Part of a small language model's weights.
Size: width 320, vocabulary 8192, 19.7M parameters.
Architecture: RMSNorm before each block, rotary positions, no biases in attention or MLP, untied embeddings, attention and MLP in parallel.
Training: a variant of Muon for these matrices, 903M tokens, 6887 steps.
MLP neurons of a small language model. Each row is named by its layer, matrix (gate and up: input weights) and neuron, and shows model dimensions 112-239. Each number is 128 + 32 x the weight over its row's rms, rounded and kept within 0 to 255. Numbers have three digits each. A neuron's up and down rows have the sign that makes its largest values positive.
After each neuron's rows, "fires after" lists the tokens most often just before its 100 highest values on Wikipedia text that the model never trained on; "fires in" lists the words (lower case) most often at its 100 highest values on Wikipedia text that the model never trained on.

L3.gate23:134135130117164070108056094141088116107133086075090140077100105101116169122145151139149137103157158098163075174108141132100119202128112095192039130219137140147062153156143095145085165112159190125131152197092068143117158120137163110160130153198146146095178114129149103159047086144140096128123119122150182123140165096172117088153064099166175130137163080093122137117094099144086146046097
L3.up23:129116096173110171084105108120096148110198047165125134160187089122112055122118096074115212112063125136141053160135155091114110135153131108090081097125131159139161131188180095128062142117140124124192150128090108134151179160103111125104143130123116170092127185107136144111092061107208066149147088118109085125131175151119107151141123093093174086136174157136106146093121178102175121108126
fires after: ".", "\n", ",", " It"
fires in: "it", "he", "she", "her", "its"

L3.gate311:095171140115163133165153104145095115045115138135116144158122154113147100168178160079120125113093169073128152084126087120166138130089104121097141125114124155142139147123138055129211133158088126186080146145155182120150174158067197168127176123058133092150147172143083093121077125144092183129158181154146138101163152129163175086132188140114104088048155098130083096108126103196100148113137
L3.up311:124107142137068177117121152115144140141121191125138096105146205090142164134047154128130118171110125145074152112192097134176160118134107132136136071123113077088174081069081121163156095109169125061155125101153203148159126154164116163126107147101135088116139053138082137139123087116111130066139119110116127091175122093134136091101124188120144132152149185170145163149098101094113123122167
fires after: " in", " of", " at"
fires in: "the", "which", "that"

L4.gate347:150131105131170144123129143092085066201101151167077163094083127123125144124134157093172102162120115202092193152069155176108123123166121155085107130105112142113153145117126089062141139130154167154112139146130102134194123142148106139150197179132125107166109113122095148080122195124090089183100142132117154165078132163138181117139152096142112119097109141083124081126141146135129137127116
L4.up347:141108067114139145182133160092123121216108141137079137111140146102114150116090106156113096136126112121168121122074160161121153140165097166156112085132148119089159120107115057135114158099097089088082114095154141160163098158165151076084177149115126113200100118182184092081156157087116179115091145116128094176098119158125163191191109063168094110098102126079150070090154077138067145169125
fires after: " was", " one", " is", " were", " making", " are"
fires in: "also", "of", "still", "him", "it", "s"

L7.gate374:130110159124141162170092125160048102086163124128154144078170093139105164153127137145120133126112080120100189091149172182167111101081139155160079125133159128158130160209123128081133169176137134099117185108095140125183062177131135132144090176150109141101097150092109109179150143175099116101138107138125130189118095123178121164141176047123168164079147148120105191131116170166138114157162
L7.up374:149116126100128186104174109128159159087144131098091190112185106099155197125160161124132188117176080188118175100172135149124099083109093200084157102159099161125107204156142168136124109170108115100076163172158155177147152132155109113140102102203171152103101090133081132142147093127120057130187151164142135209174150111125081127097152108095143175161153147153147104097135139160164103074152
fires after: ","
fires in: "which", "who", "that"

L3.gate621:163155160142092130080119142168120128119093131175169146106100100125086111099136092121117193139150137111108117127123063132124109131111163113145126187156113133118096100128153128095141136121181112195109128136133088104159193158217222211135105135118122097122106145094140140098118141153148165112170136158143187123138155124155129102127115114116133141141106138116088135058194126101129145110116
L3.up621:101150150086088189120050093139104126084144127162132140155068178132116116130133143106085186141133152097136152118116172110128123192099107099131072115120096100151102086114122140063099092159095127101133163138070135094115129147133132152150145119138099070183140146054111120174107109107117102110106104105080190042135156109147128173136120147079149127144168123146076128118120057113153149114163
fires after: " of", " the", " in"
fires in: "that", "the", "same", "this", "following", "those"

L3.gate400:156168169067126116065162109102110131165118110093184103119150152122156132096093121151162127133083147156178080155091109142083171098105149126076073131103118147149111116166149103088114150142038127154110136105118136106176135212139111168160125112105070149168176139139159123148145105092156113132105117168185128102124131160159196120143147118205135111070126132130179088118139078124143109067089
L3.up400:178125159150124195121099156147104113160114124100137155191156169081133129178157107175114145066154139107102153108158136129094128163119050130168136127095077081072169064092070096182125125096130099160081098107140162102150126191096147152152054143131126106130119134082112131112102159099134163093179120080157075105175157103145111099131146094040181135100161165146140138126079116139134154127115
fires after: "'", " in", " of"
fires in: "s", "its"

L2.gate723:030131111184104124131142151119138214132146160172126139130135164201090078196123146103140116161162095088108095156073162143162121155133090135125158122121176052111109114133083133155140106133131114150153108170074114131126142105121140173110140104148127141133128177124171178160164116139164087166110059212168123103078116111136103135153128151108158071152130148101178054113099136145140094079087
L2.up723:106063123134124129149126124087123131088077143185100120150132161097131155151121130074119115155191095151133147121176146141074072094126132184157119107163127115158118172110134138093138074106123179088124080160135133204155103123155132193130104152137167127189101100030115136149073121132132149143181142101130101112126129091086140123126200117093133068108190171143081099153073089143084175180189
fires after: " ", "'"
fires in: "s", "al"

L3.gate39:187073134095160106136081119143124162100052094178171162119151141119115112111069147217164093031088119174163088141112139078164169104095124080093132118152106135128150097145137141116113141196201177107112132206101112191165163125130097156098110127112141141136158131105087126156104138183130063169158100170103131174066171112149161131104078145155087115178157141138147131112112130061167111115149
L3.up39:147075105171120106120123162122156111077160112134157145137201130134169110147122129149095135089067174105146131141069143117103127166146180180162152168099062150155137078111099147112149169111099086148097126166155102231145222161113157101111093137115117129163120111103120204102115102109094084144096182162025137099102043126150127181135085135103162097127119128118122053077094117069149077104169
fires after: ".", ",", ";", " (", "/"
fires in: "as", "however", "and", "a"

L6.gate352:129157132139156122112149129149109113078118083145110127106136112097088115103121167169104158110102102189106087083242178098179180145105124117191164094185136114088124143100176146130166176094189123129132187122064072116165102145176138072093150144133138084126122158153101135162147126141114128161108139120127182139155127122093131096120101155122163103170110061080174167083155071133099095086152
L6.up352:111195159096141169195158098164141089088157067102124147144130142141097107151139170129148116130083156120128141165086025184098128111098145106102138146139137126146139141126124160173165145169117076090153126107141088117173120145088166118146160118110142114127129128101165187125115112169152164116100122027127186120131160164142119136177224081148128130114161165139109099160073132094112152131152
fires after: ",", " as", "),", " well", ";"
fires in: "and", "well", "as"

L7.gate24:142117089125147152116113036105130156166128116117110083084140124108168122098113138131144118130161135193112128078138055050095149121092154094103098110151163157129113119100117167116136141143166196168172127139106140116195140166129087131099129150132119106147161104171163156193128150081114056124112139101137108122086166091105149125131167077106052149155176175154104129159093106114132157150158
L7.up24:148149115110143168125151060102122156132141057142131136070110069170154115167134151093146105158122177124125184099214154147107157140151144211092101091135139186155160150135161076103150190175120152113181143140154055118152082145113115166110117123099127124135134101168095126154124126094124153106057158116138106094104133130142122177134144152144122104134094127108163128141132110143102141166131
fires after: ".", ",", " when", " that", " and", "\n"
fires in: "he", "she", "they"

L3.gate560:112152113085124122105202182076126131162087126123095142160082115093128114100167124109206150101193088171118117129035077161083117115157127152065110136100156084131064134140093137125108101116116143165108110159150102164198179103132078120124101111134105138194105122158151133140079133112131116153102126169155106139079116177100176140129161194108136152128141121138136122145214096147158130093069
L3.up560:181167140152055131105126132086093143117148116093134137104218068139143106094121118137143170083081136092150105119154064138113138115072141075075142098081123088154122143111120122193092133103165101095152126082153150110172188172148125132160119121184174127149122089105172099111136102149118107135133148132125168096086129148097141089152140056156127146182209173136191147108167179144153097083150
fires after: "\n", "'", " Syria", " Uganda", " It", "Croatia"
fires in: "in", "s", "syrian", "ugandan", "its", "croatian"

L7.gate805:156146083067114052120178121067091124077176135120065150176107110066125160092146135111086058167146066126062176145135103065178100152100159098154077119121091149150144198148065159153081084207066127164109124097172107181109127131114112113114147171087143100106166112094130137172132106149072091097122191147204110090060125162159131150122161112102095138171174152133126106088191079110115182172143
L7.up805:134134026075158083129129154133104137109151129130122123139094080124097142153096107157165161174128169092072128141147120174122127089077141166113140127110104045151146174122071184113096146087098113114142102177142132183096123125130122168082122131120090116129137184149137123109102210131160197076087110123142128153133156138167172111104152151145143127119120131133104095080117148082142129119155
fires after: " as", " was", " the", " it", " It", " is"
fires in: "well", "was", "one", "same", "is"

L3.gate403:126118136110141136096112060150136106174118112114121143082143120103147145157160149112162138132114089155131163130108143110124127166150139147122143123147111156183116143100109050148129152132095100153070151180183133092170086174138099117089127135118076113114153117194139083128158119171078131211135136139161088176066127176161145157154123154134091118187093194112116098086105136169107120136143
L3.up403:150117150117131100139104083135114156159176098131126140117097098147101097093136163085140132169067167151126135080069084138168159149129091071162098102112173139070102162156161140223098124210122149144135171105095156123131146152146136211118141094105093121097175110129078114173173105131126110101055155119120140137166133136110179058107170165150080118141158089137055143115129088141159086123148
fires after: ".", " well", ",", " (", " but"
fires in: "however", "as", "for", "at", "later", "with"

L3.gate628:137114121156135083129148067166116088125174110097061142073132158135121119117152157164182095107142158133117105110051094133118127151123131134130153147116122177069166131152156142144093175106138149111101166123124119150158122121168128115118130089174119148156088143122155112088137138148119092210094127165150102159129124126101089075179015122174137153080104141096104140141115172120142080093158
L3.up628:164117126167104116169133075159092113144075080098102130127159116174115141129133147141165104090125150128158067145126119072146131105129143124057120080124113138111102198117139146154110094197123156109120178105145159119094156104178186165131096141074069156085089111080098187148173144091127113115104127125116131113138138159148120073108100119150141112115091122114151175110088138105127151111148
fires after: "\n", ".", " (", " co", "O"
fires in: "on", "over", "in", "takeover", "during", "coup"

L2.gate631:166114083103100084140125179144129102160124136111131102133074075120156124086166199131072137121077094089140084170163135154175145095131044094133180188182101087123176125151124107128149166179144169198140165130101139132193130052139098118153165164097109124154043117168052124157098142115145144083087136131088148142102179154153139085114143128104088063190137179155090096136030119106105120117138
L2.up631:169096077158148134152096215118121109130068153149146137123116099066138104171116149149144118156083142068112098183101135135143081171149127157172129142102108125173150114170115106110144169105095161158088169120130045151146170131157052165101122160181135096157092140146092131117135178125162087121192163127078135151070182109142102119119109099113101124142095154144118137152101152099129163085097
fires after: "'", "H"
fires in: "s", "made", "statistics", "hold"

L3.gate488:112102103125149123116098111149026144130112098105103096062171136105155132148153150138112145115166120126110130161081210179140081127172175152103213121098092112147146079078065153122049085120093155128119117117069108167149092105122116148112149165104119117159146100195089147154077159090114066162106167151083146101132145147138136134162111141181111089112144070085116176121107144163096120154133
L3.up488:083046204091122142144125125091123182102182081172118148154143135078109123145081139109091242160149154110146121126127168138085142132074108109105088126183113056178149129120155097146177111168132154194168162181096103082097128115097121090077083114117153099147168130118183119095122180124115088131191144150052097093095114128119201087134115172074174116107084111136095132163140092126148159115095
fires after: ".", "ed", " was", " is", "\n", "|"
fires in: "the", "it", "by", "has", "team"